{
  "n_head": 8,
  "n_kv_head": 8,
  "vocab_size": 1257,
  "norm": "layernorm",
  "norm_eps": 1e-05,
  "positions": "rope",
  "init_std_up": 0.0492,
  "init_std_down": 0.011,
  "lr_mult_up": 1.44,
  "lr_head": 0.0084,
  "grad_clip": 1.0,
  "batch_tokens": 65536,
  "doc_mask": true,
  "train_tokens": 360300000,
  "steps": 5498
}
MLP neurons of a small language model. Each row is named by its layer, matrix (down: output weights) and neuron, and shows model dimensions 0-127. Each number is 128 + 24 x the weight over its row's rms, rounded and kept within 0 to 255. Numbers have three digits each. A neuron's up and down rows have the sign that makes its largest values positive.
After each neuron's rows, "fires before" lists the tokens most often just after its 100 highest values on Wikipedia text that the model never trained on. A number after a token or word is its count.

L2.down251:124138117132140129133099141120122121126127098075156144177093091141175090121114130080131133135157171124140125129196134106177130096074085159156110117126120108139124131146119133123132135093060140102123099098129136129119135093130116147143147127103135125109150123150104158162131157146106139131137150126118133117147148118094103127090145134101118150133130106143190142097101176113107156156103
fires before: " |" 26, "%" 22, " |\n" 10, ")" 7, " (" 7

L5.down451:143198103105126181154096138066139093117136126127161102149109140085111104153123139078112162089079117167167148141137117130126131099126122127138128124114128109172134163127137165155172167133131146089145123116135137118138103122136126150134083093101105121162144140062157125113124105149126111136157147149130125075101162125069093140133100150085117120115123124115122111125128116143124093163147
fires before: "oup" 23, "ound" 13, "and" 11, "ad" 11, "id" 6

L5.down131:180165089110120091136131130115159119184118145144137127136103104158128139107124148122109115137137129113099169128144126161087145132140105094138128138119139119130122108109135154113150128146108147081152098107154149133121112126139168106121139114115104105149127137170117127159150167121135080141180127132091119130121100120114131118156092083152098148080121110106100096120114139120132139141142
fires before: " |" 19, "ent" 16, "ing" 11, "%" 10, "s" 6, "." 5

L2.down269:116152077120086097110122157169103138106179134129118135100141102150100111146122152138103124181167128149144116125104082119091134140108090116167164119119111109147097162113136144168125117113150143111114101134068161131104113120123126110107117167117173143160108183131136176099157150112149119178115159094083147123139084153129126124122096130098128105120110161124112164112104162108081118151137
fires before: " " 23, " the" 21, " ad" 6

L2.down285:116124117140136105143105116151098095089180086144133134136098138141128103136114100162122144091160123147122099139119110170075161097101122169130151127128135134167145143105131130116115138100106117131171108170149106139105099122162134124103134144148124152123113132104080117096146098101127102102163108127152149129132105141158103135111113183137138181129110116129124126139163146089167117104112
fires before: " " 82

L6.down101:116114133149141128106122092112101118088159114140102177108107104137131135123141123111125106129160126120128159137149127131140121142148165146110176124098110083142124171098111120116097153102104115133091141121153134127096129072091101138080128157148114126090120078090156088145125176140105143151166129153118114095167107106128123157144113111185121107162112163174113142118178166131131150136168
fires before: " |" 25, " |\n" 12, " (" 10, " is" 7, " –" 6

L6.down306:130141147126122143091114174140157115163132158078157106169152135090127124128120143108123122153092132118122150148143129092139118136172103107157155134132096123095124127149130090130103125132085157069137124099153139121154127139139118097106126174145122127130144113116151175110124137133082118094108171122099174146133088124119133145145124123116130144114122142108159127087135138168141129159117
fires before: "er" 23, "ed" 20, "ers" 12, "s" 8, "ing" 8, "ch" 6

L5.down485:111137083147124110135098145138126128124110173135121097141119181103132111130142153117062139157160129157161129140148107135121118138082110094125101138138146122120134111098172149148143123133128145158160148130115088091152099148137141100081096149162126132115160153098126144151149100125167137144151131166126129134148111098136122129120139165142135141141146150176108158143134129158101139129209
fires before: "ord" 18, "E" 9, "N" 8, "us" 6, "ess" 6, "ent" 6

L5.down140:145146146131139126140116085110081157102149089111137100100131100182102109119125115118155159173186071150139156161142118165102087123138131122140140153136122153103143133133132143150198084149116121138134129145138138132135136129131063134130133117124119130110128114141148140132112097131147144142112110110122175100163155156119123117142136123156094161095124107127132146146132141163138084119111
fires before: "ice" 30, "ic" 21, "ed" 10, "it" 8, "ey" 5, "e" 5

L6.down123:143139157168124119127177136123154123125131151135114125115123105124113131146108167143109104125144122121140136100134112169128101137155113147115134134105110113138157147120110161113092120158129124055136107102158092193157145127154124144126141138109136118130104120151128145108134142110095114074138132161127146121150159114125138119125115135133086125142131117137127154153106154175151106114133
fires before: "," 46, " he" 8, " the" 6

L5.down452:162143109142154107124152139157153126131081104103121124106167113136115156052125143116127122127097121117142136139131141131168154151118136112112142086149104159130092157133116101105152094112126122138163102146117124162133166115134158163141169093115179150140124150147089155094126153150092091118137100148104112152166113124157129121184127161200142147106128134145091117108137122141145132142099
fires before: "." 25, " |" 20, " |\n" 9, "%" 5, "L" 4

L2.down345:161141133105115148138083103136135136137140140144124142124128117168138171095106130083129144090154098137133130139129089087165092124112102124128111109103148131156128126133169135115137124069108116174135126133144140095074093152138163096118092202134135125123114146092135124150122123127092159152079136117155131151119136097145131120171146134156118142119103089095172089149095141134130150125114
fires before: "i" 20, "r" 13, "e" 10, "rat" 5, "hy" 5, "end" 5

L6.down449:102105144096153106127142119141164096117135103089131115178139109125090162120171129107115156155149135161114151132155109104081131144106129141150158111177096089170178127170104167151173098147130149115130158139156126126125170139085119083133098105132136147123115131113100139155120108098114153147116097133100128130132126142104115111168108124094145071136154112116124148152113090152146114116117
fires before: " " 25, " (" 25, " |" 7, "i" 4

L2.down448:144158118104150107124114113128130121108175135121096096111116076134102160107184129142094154124107175155074114167161146184112131078100111121145136110166137087136140118123084088150154147132102131111092101151155163101123119094129122154107127149163142135080137120165173125116129132144132142137162163131105150134115155132112169148117107126149110150112112154115161124125113159159111139140118
fires before: "uc" 19, "ag" 14, "." 10, "it" 9, "ition" 4, " " 4

L6.down524:131116125129122066062079121119147138110149086108108126092129128145112160152207113148136105114129146140128121149149154151126125162138108139117147132157127114124108163173160165127134088164140125103124169116119143088117087130104116107141118153114139121143133151111124153060162128176091136114123142160110167118172129119151115089147100138138100128144143124131109138150072120138122138156106
fires before: " |" 31, "." 17, ";" 10, ")" 9, " (" 5, "0" 5

L2.down138:141095099126104101119133143118100129139104137117109119148184137131121113085112107101146177105167132125140154175133152073103153103169142129142130122151163105188147121094142141170141158126157163160097133132127141086145107128122149131149111116105083126098124157117179120136133111148156141124139120118145096153113092110147148162089163142091145135173113178129130119151129079154103101123137
fires before: " a" 20, "==" 17, "ound" 6, "ar" 5, " the" 4, "it" 4

L5.down15:130132093126122143141140134122109121133100086122117134130182114122129135133165110089130120148144166118142117143108117138164106113125107129148123095157124081139137102141148117112198091146086129165120141176114126091133138129134118164115110110124130133130122122103209144093111185138098127089145156131153145126137124134154112115171078098113166154187189130168153131123099125097153105119101
fires before: "." 38, " " 17, "-" 4, ")\n\n" 4, "M" 4

L5.down441:109101090141122170103110147141126135170156122129109141149138116158165100113143093129095083174098097102094138124141110122088138104163121147133107158120146113145113111141141085119158157091155148178140121087157154140124169123125098094117137129142151137162142163160120155118116114106157131112163122130100183138132131099134163141149106134125151153132124137126139090129111115070090136169104
fires before: "v" 30, "ad" 7, "qu" 7, "f" 6

L6.down340:154094133181108138148135113122143108131108115102068151099090144133132136156173165132100123110111098056146173137105121129105107126126158134120143138093116157143178158158147161122135118115105153095138161127095144105117131126115134140108164153112103120163102143102177107161101168115135121115127154143154110132122098130152110120114191155148132121139138106128121167107133160143091130119129
fires before: " the" 38, " as" 4, " by" 4, " in" 4, " a" 4

L6.down551:160120114105141083110081120098136115084108150132117081118116159124148089132134124164133127113132113127122099146148169135130119123144120122110136140103110075104158103131101187158091185134110196104154131140092120138071145167122143124132106063146103103099135148101095120117154122121123153142149103136104122150129130170162110146159141140122153179105110093146148123138140172132138116144140
fires before: " " 24, " C" 8, "{" 6, " G" 6, " V" 4, " T" 4

L5.down41:168120174145136132105117164097090132111107145111097172157129174136144133123124136151138149122105151126116149097142156168135084096107124125115153116131140105066145153168129128145155116170107154116129131142114149124096075123128115124157160097155081141144129126192104138102125172158137099150147131080140134121144105174110130089125110152127111137076132134103091124149085083117127154162132
fires before: "id" 12, "," 11, " of" 10, " H" 8, " University" 5, "is" 4

L2.down320:124132155107141158112162133066136115176118170133110113124135129114118146141182147149121104130102154138131125145146175087123144146134135154165107088129109142106144125142118134124148137142130049142154114152103102109160123160089166101131115106160122115125156158121119100139149130107131145131130111083116105069110107095138137131117085161114097167131140098146123123125134138118105101119153
fires before: "|" 50, "," 5

L2.down477:151097143135122141156143131135080104131123108119153104131148151128155111085122152136124089144121136093131108174148098092124122116142151146116127168107143157141168084133112143137131141142079154115084147143171063111158117125106072103115128133096116085116131121143127124114151116122146150130105105099103126167142104111149141142099093109140089082163143096102129134154105147158143135154107
fires before: "ver" 22, "e" 17, "lect" 10, "v" 9, "at" 8

L5.down421:149093154095166086171153135089069124119124133112116132115161103133083136118092138145122108110069110090111125143132164151122132129168159132151131134146100165112138172143117128139169119172111121165148156106165140166166118123147138157159101116117141137139131110176096128079118170123157103098130142124105157141133125119121141167158143109126098124166143141129091148133164118151102137102117
fires before: " of" 32, "ic" 18, "ies" 9, "s" 8, "y" 8

L5.down91:144136128108116173128096115118096142171106103148119085100113110094156132098118097156135129107091106118148105130139156128133125166178114154110092120161136133126118137172141118117183138145103138139114137118126111101139124172098115093156134124115141102123111146136163122165154108170138160154109112176126102106134134162149137164123102117138086118162169151129107149115084121180159124127127
fires before: "ver" 22, "e" 17, "lect" 9, "v" 8, "at" 7, "al" 6

L5.down271:156116142106130070174166131109103115158176129136107084153151101129091163059141146121134136124117092162125126075114154160125123123149175120094124146117149135158157156139095115133130128099113116134116156111148115155142125160134129161110185196122102134145088120173108151130094151136175113088173165103133167132123098092127151133111134120122113104105108100124138145117111137107124119124078
fires before: "%" 28, " |" 17, " |\n" 9, ")" 9, " (" 7, "," 4

L6.down297:166165142143116127115158121117175124104074118115100111121107099116140132139152116147112112089127153105138140135151123130136093118127152170107134145107133098156111123148136126084146155139105075130142140161139082130116126110116145139162129125104168119124124103146139122091071188147086119133136122168102144107125129116142132135131142124151142145099132117166149128084144152067165112122125
fires before: "20" 46, "19" 28, "===\n" 4

L5.down483:194109133104150153174115110141132170169122091138122116177127129141094100132080146103098135152108155126114105130109106135146177089119186116109158128080133107176148134115150109152142141126103138094107168105139128099170106112146135109121148137123133150081145139160123134126089158133130127085114132116100161116113145124112127185151126127096131135147115154103091141118144097112092126153143
fires before: "ad" 18, "ound" 9, "ch" 8, "oup" 8, "ack" 7

L2.down295:142123126121151137151130154153124149102152163151147156114132105188125094153153149118132124121134137135132091119120180120120117114114109146097121144088137141110134151157121120110126122131116132123119095089120093165112153108108193111127153163107099158111116136138134147077138110093117103172116124144083104126153125116131143159149111126152126172123103172119109093122117139137089115166147
fires before: " |" 27, "%" 17, "." 12, "0" 7, "5" 5, "9" 5

L5.down333:108112132120108141177098147122140085105114137117108101106177175136094135136106092161141128114158128129123120122136153143129141119120127086119150104124129142153112105115109113081141111118091121130158097136140099128181145129101126138126111097157126127112145123124153129117128149155145108168113137164118133152150114140111072130130113150104137155134110124084119166127132138139176125120126
fires before: "ation" 18, "ate" 8, "al" 8, "s" 7, "ed" 7, "ing" 5

L5.down564:152147168146177124146114129079173151116137139100119130153156132110119168122136105152117149132133127125116157152110129110086137122150111154105172182118120120126137105127145126163085101131086087132150165103078115127145143098119148149127094100135136094131141115122098131108138164134113138096106178127146103128118129092115125147116110094126109127134102145172113147116114132129160149153118
fires before: "," 21, "." 15, "20" 10, ":" 5

L5.down70:125138125116147134172135129148112150128113131133158126121115129108171085164144103081117117120137128087118135140137117068131121107090135113116119129160135150105124178136153063121100113153105148066125112078173123148162182132165175074144093104163107129107125143141161166095131158119149101101103126113142133123104087128129119126143101084125154110126134153149138085097161166127138125103149
fires before: "or" 17, "ury" 16, "ral" 10, "ed" 8, "er" 6

L2.down498:106174131134171140098105145104114110112121146135115102152098132102109137123163167108144140140132118123172130110111095156168154113159140119150127170114113134099163162144143126088145107126136083128127141119129155117139127122152120131117134159196167119156162123120118112107163179141110145095115125113117088094100081094149140077150144140118103168092123116125128114110140104090136129136153
fires before: "-" 50, "|" 26

L2.down131:154112115151090170142126116146110112103112128117125147133107136134094098098129115090121142131141128147124128144137105159143110116163108095117141156152147134127105124101171074148121134144101143132121114159170109121133145119104147159078109102117108111143103160129120128172071122190119133118156147143115160172116132115128132119135113042086140143110191191131146096169061159128097128090139
fires before: "on" 10, "orld" 10, "omen" 9, "e" 8, "ill" 7, "rit" 7

L6.down552:157111111128137125107175141102135123128094138087095135128127122123131141153113120093162186143120121113130130147155159149139139159160123135124126104141110132102108131127116149100176089149109104117152141150109154116105109142121099109117199140117128153124106164171158156131139158078065152110132154106127121129132133137104126146135120102147099153128138121172125134188119120151109141122098
fires before: " of" 23, "," 14, " and" 7, " in" 6, "\n" 5, " for" 4

L5.down455:114070142104139094150118083088139148152121136141153166145133103068102108138157127139106089140147079138102133091163136117146111105157129156123109158107073114129105146162116116103124160143106193131139134113183091144105120084084152177130110150125153097103118139132064102150100159124103131080145139085128148098099135109153110107141167142111120134152127144141074139105137149113100167109078
fires before: "ce" 20, "t" 15, "k" 9, "ces" 7, "ed" 7, "c" 4

L5.down278:105182111121167107168136119121124132134081142119083130115118138091121142117119108139168169130162155131094074181171174156120103172112122105149116127128142166127158186123119122102125083115145090129137112120150165117153113147118150158105135146116126144153112115150140116092133143155160066125127140075148133141130126104136128154101178141175106106140129157111117095089112083137114132147138
fires before: "pe" 11, "p" 11, "l" 11, "al" 9, " H" 6, "out" 4

L6.down55:117144117100133145137147104131135106136093136123144182109184116166132104157128103099138155121148142186111101105161123159153112151123134115133153120147124166142120158088143174117132110115138137115134149124110114096127123118148157142131130127123112132137112108102105115156116131144096159096115118124127148113122079133121145104096091118116121131145121166121167134142096138151090137119107
fires before: "." 13, "or" 9, "0" 9, "°" 7, " mov" 7, "6" 5

L2.down263:067122161114138160132118141126151134124105095154160116155129134091123122146115111118114066111132124121137137111115138120145152179100136148086116173147130167115102146176135158130116116128122069151119099121074154148124142133117113087109124098160137119139118163100136105176111083158168131132090169158127124120107108139131110113150135109133172087117138143145119135136126139115149128152154
fires before: "port" 25, "p" 23, "ite" 8, "pr" 7, "m" 7, "er" 4

L2.down96:132122146089164146132110125142172147108128122118165090127141095096136150121118115134180112129173124100097143154095139079138118156135111124130120114083142101119140175113113161098130136114081121124142177131137141143164069135161137133185136128170132139125140126123110142135124137159137141138112179116140126150118163136097116126102090136119160121161137082143139085172153125127140103103152
fires before: "cess" 19, "ation" 9, "b" 7, "ce" 6, "ated" 6, "al" 5

L6.down416:140142129118170153163144193091127127160121099134158122139125124141164123113150144129124124133146125131163134087117167129103133118128141119096152118117138114165113115160131089125139124135149104120160136114093106136134102065125133153163095145084083109165149130151148131107117171127109078097142140151134108126103155110148125145150194127095116124158143116166094101140084120127132138126142
fires before: "." 25, "ill" 10, "oin" 6, " |" 6, "om" 5, "az" 4

L5.down296:136128107108151115098149127100129134154113049175111140097124113131121155166183125103159154099116131131124166129137112126154128136100122132170102107146083111104117126131128172156129146114114117121113148123169130093107136158111156170146076121117134093089126103145160129163132162117129088115130139133149115135168146115108121126128078137118139126115130166124142120151151121102120083138146
fires before: " in" 19, " by" 9, " to" 8, " as" 8, " from" 5, " on" 4

L5.down463:171140127150110116111081134116113133098163127143118119121169136147171131125123098142130127167173133168135144115119129102149173139084101144128141107143141150128143144114150137162109107122089126133120101156108155125138164117140115135158114177154117123141135126166163161121156134135132082141095109112124157134155136152112105185133134156094186122138141123122093117118113148179139111140117
fires before: "ed" 29, "ing" 13, "e" 9, "es" 9, "ation" 6

L2.down402:159162125107157116157124126144199147109138146078116103151120103103147120116098121085143114127146105143129113127132153127127132131132102158147124134135145122077158151106154129119147170085144181128166110156151094147148106088161086143190101134145148137120108118131130140104181158103155104128166093089121156155123110122126167131137126158110148170099133149119100119092120127116141124130110
fires before: " " 43, " S" 5, " E" 4, " I" 4

L6.down36:111125119125154107097081144103172126091130119093149134171136118124136116161200140126106105165122122123080128142138124155111164187113128103126140147160152091115155146113132165081118130098102106130166115117126150110137120114126124102162142115155126154143125135117081069119143116121117162130130117174133169075116119157131154128097116131097141175140122140117176130148165141182084122149098
fires before: "," 30, "20" 10, "19" 7, "11" 4, "10" 4, "17" 4

L6.down506:129166129160145120109138122124120144149159142140132144093129114134127165098108075106157124124108130094114147121138145102141122201173162142088127122154098164139118143153152142121145089125139117125119171122144116181138179090122138174136120127116118142162158116100113140112137136140113132111165140104134134111158128104094111142118196151118103110114117093145117117141100128099104190143158
fires before: "ion" 13, "ri" 13, "ed" 10, "or" 7, "lish" 7, "ip" 6

L2.down147:112137124134154142116139112150136136126108136111140136145153142131144141117118129081143157104112128154085149146113138152164128127167126088093122110054076130134131124077152119107111118125138156111107108155137153084165037134128126144134143131123155104139124166156104128147153154115172088107096121140118165099132151130144119086161102120160102109106086094120159119106105076145137139166128
fires before: " " 29, " D" 5, "\n" 5, " am" 5, " W" 4, " n" 4

L6.down488:113124169100129092153038139135102146145128117119099128166130087127129107107136126169116124123148160112118106169134124116140139095081108122157142151121151127161130130112116135104130146137107111110171140176138104166148135121109091107129113190152087127145097120145119162112094107126146176119093081146122149118159177135175153139122133121129115130159124160165092181149088134116124180137089
fires before: "r" 16, "rat" 16, "ed" 11, "g" 9, "anc" 6

L2.down11:139131113128097148120144139127117116170147137144159124122093148109160102137155107123143107118182129061133099101097114111148165122146161089115147125142171133120153127123171109122119146109100134147144127184111134093117146092122134134136104156109131094122119153137130128123098122142161138123161089127161105157112128118125129163132129055110106113138130097166152123126136117070130095158158
fires before: "vel" 18, "fer" 11, "v" 8, "g" 5, "qu" 5, "ad" 5

L2.down122:099145118137180137154143108084145118165138148163155102089112164093190111131179109128125139105132146119123113100113147173114109081148164128113127145138124123126145102117153164111147098112149119180115116108134090155127152135149129156117140136101124127110109113142148102120160060118139120144133147178071118148125142111086078144133126158115122142132100167121145120154131146135162120118154
fires before: " |" 28, "ident" 28, " |\n" 5, "1" 4, "ley" 4

L5.down227:079160122150109127142131163115099090107136101132107132142112075103170136134102149075142127136143107152157118114085130151075108150171084115147163123134115124112140112120130145191154160146075113141150113115161128125167153162121119135171165130124147129124135131098137142174140121130116113083137139126070120126113142129152153107130158141076084140085132116122130144170108134100113092167104
fires before: " a" 40, " the" 5, " an" 4, "{" 4, "ress" 4

L2.down139:095091130117125129131153091156173169146113131157152154127172147113134167143138089175133097118125154106125145156166160146100117139109179115110144146153127105118162125163141098135135148171111116136108098174071146127126155145101082171136184113110109102119161143110078114134124111141108181126134089099133154104140111115126119095143138130113180127138148113116132137169114130116125131108120
fires before: "ampionship" 16, "ina" 15, "ar" 8, "ines" 7, "ic" 7, "rist" 6

L5.down111:135124110108126072101135151057133126094106120116114125135127088177141125101155116081127116129125102112118137163131130110130100171140124144147093146111102161086141119103139156139110116154090099102093113131141101125088134156131157127171144160129150100116116158137173120149117135147070109127153106104159118161143129142123155109129121083154158115132098149116143099149058089151089126123149
fires before: "," 40, "ced" 10, "==\n" 4, " that" 4

L6.down413:168152118149144158137083128132102164153120127134119139138050129147115145116137145125121139193128099146134142080111126107130125160152148124146119104159149142163130092111146140147105103117129111110122078152130129137121165130134140145130080082198143108154099148119152147131146097137105144165123111139142111105163110124138132137129094124098095092143147110104131117108139129111105110129161
fires before: " |" 65, " " 10, ";" 6

L5.down239:095179112141123148150143121132134158108109136150145081171108113165132139083111120111153113132170128140134124091137148106107106123094140136116097131119137106157155093100161118149104098165105123129122144090107103131155159137150089119089143122130182141129081119146149167137106073065165138131123125116097120129147171136125131143143182118162042120124142115145111160110120132124137108111128
fires before: "p" 31, "ount" 7, "pt" 6, "ut" 5, "ath" 4

L2.down210:125153131139093127125151149086151109119112112138173108134142164141144126128158117115092103116144164121125129143115162126098078096051125143111115116087165148156103110130163092144172129123122173102102114127115129130150113110163126096154119160104079150083111137179131127114145142138155156097117088146116139130113139122137121123108129158121131170134103103119103196141132110126139195170103
fires before: "0" 49, " |" 7, " m" 4, "\n" 4